From a checkpoint of a small transformer trained on Wikipedia.
Size: 10 layers, width 512, MLP 1344 SwiGLU, vocabulary 8192, 33.8M parameters.
Architecture: RMSNorm before each block, learned and rotary positions, tied embeddings.
Training: a variant of Adam for these matrices, 9966 steps.
MLP neurons of a small language model. Each row is named by its layer, matrix (down: output weights) and neuron, and shows model dimensions 224-415. Each number is 128 + 32 x the weight over its row's rms, rounded and kept within 0 to 255. Numbers have three digits each. A neuron's up and down rows have the sign that makes its largest values positive.
Before each neuron's rows, "raises" lists the tokens whose logits its output raises most directly, leaving later layers aside.

raises: "din", "ient", "na", "th", "ts"
L3.down704:161120032072126089120129126073111119097102144098077145135107192121159118082122187137130110123084087078131114174167132144142089139125120146107133159146149121161019129114123129167156126071159130100136135092106168140070098130137091163118171126080137081238118149119165110160158129129144156119145112134112147116140134125081136148125128080153128099114122044153134135110150146084133087168136163077165111129130112102089132169096170099169074192089156141062104151150140095173093085110111125126169138134152104150178149123119178119112182121104154112101133155109132124164100145137109125092

raises: "ations", "ation", "ette", "ive", "ets"
L7.down423:133110179140100131108128075168101116150104106164144071081141107090112132117125092095145082125117100159140094085120095161106100129102179168144102151174151068141178101100139097169080145107183141155147139144113158132126114117149099115129091100203130075107166148175126143104149053133150084127182126157122138127162124092176126139183146160117160106176140127123080156118184126171164089180111149101142099126163132108125175132100169154144196111097115104157145147117166099116145118139113169124038106109086118102118086182135115130151179181168102183147074151113052180125142108140134128093

raises: "=", "-", "Single", "S", "General"
L3.down208:126132106157112150131127176127120130116137134114153132131118128144255133122120126121142124126126150176132129126137135144128114115117147120116135111139125131130115132125129137120138125136127145142110134130134124130126129135121138146111125126129134131135137127127123132146112133126125119116131134123123123135022115138131128219111114141140132140130131133129123127101148129139128131145125119131135033129119137121112129135068129126139116120133127130135141133129125136132127129127122123127132144127131137114121124192127133140115131140122121123123125140126099134119143143127059127138

raises: " itself", " these", " the", " this", " up"
L7.down844:142117139126117113167088136133132106164140119124067188148111077125124026104157093091170125139073111108165081182142100128077084078145103119121178097121113157165142100125164106163099146133121129152110120115113134141140165127143108132135124181153114099106119135108116093188112111062107133089156117085152122199180169178144110114111139147086136136094159111102124114123121111112080189097150139100169101125113079121171181129175135143106136133097128130133151126112124105131137105127112132116140044098183062132109089162100109110108061081142133127107104111136081113095097124097184112099

raises: "ising", "izing", "ities", "ments", "ised"
L7.down985:144128151183131185139132135145132183152117126179181136158120160164092123100163155118113161114095123093087161124117083098123129171094106091107092162112121087090108128159205145100112093146109138144055133181142124161112062101219162107106148114151084116166144150096095099121089085173037057193095166142120163110119115188102136162112107117139080124124128136074107091126165170147107118112100140166083031111119045150091104141136137123103132128100082095097144151042154124133124105143129084101082131141125145131139150145126137103127133076177133133127185179141214180127154154105092125117

raises: "ous", "ization", "ized", "ised", "ties"
L3.down112:087156167139134118181137151097147160096123167143109096148090104109189133156115144134099140109133066069136133161141108124159123195179209094097101154123096124132142099132142186151111180149171078098164173095162112103085166190184169065112128181093101157139124086164138077099140149118162146144181172150155138117168161114109124164108142134133110101173131116099124105108109096156121106155144139175175179164187090142139114109102083094111123121097143156124158122165119136135144105121089133090094087095110132123080146128154089129163069075146165092117164151179128076132107101182138149137

raises: "See", "Awards", "History", "Other", " Awards"
L3.down653:110105158159126150122104141143130167116104167179118133177159112157135134160144129177161132113107079139155155074112116085061100135097127150160114101121154159103157129101120169082127174106097160124115153063146077111195115134156103211133135135106153143111117105170104141147091129126167133072092090112171125095079070214160138139146139085162142174140170120089118106173163096098142125165147133129135179125125151123098111131062154119150143129173146167225140108132082099117124120092120175078130180165118156105139118145126149133189122134086130104118153169108127084143116123108088103130

raises: "2", "1", " |", "3", "0"
L3.down1226:121133120142083111119098106142080119160149130136171158118148148107247134158166150142106150128121143103176132096133148146123087205161127130136092173092136094111142146128188112134109077174114189150148108150154157104117157160127131141156141108128182089122113113161161122184126100118108121108074134078116056117071144087169134189117092151144120127158137139135112135131109142093167129090142157113129108093130112109178097095182141127162146127166111114115176147132106132164110083157142124105109095141119133223162160148148166110123182127117161142140114117130135144117116142159150098089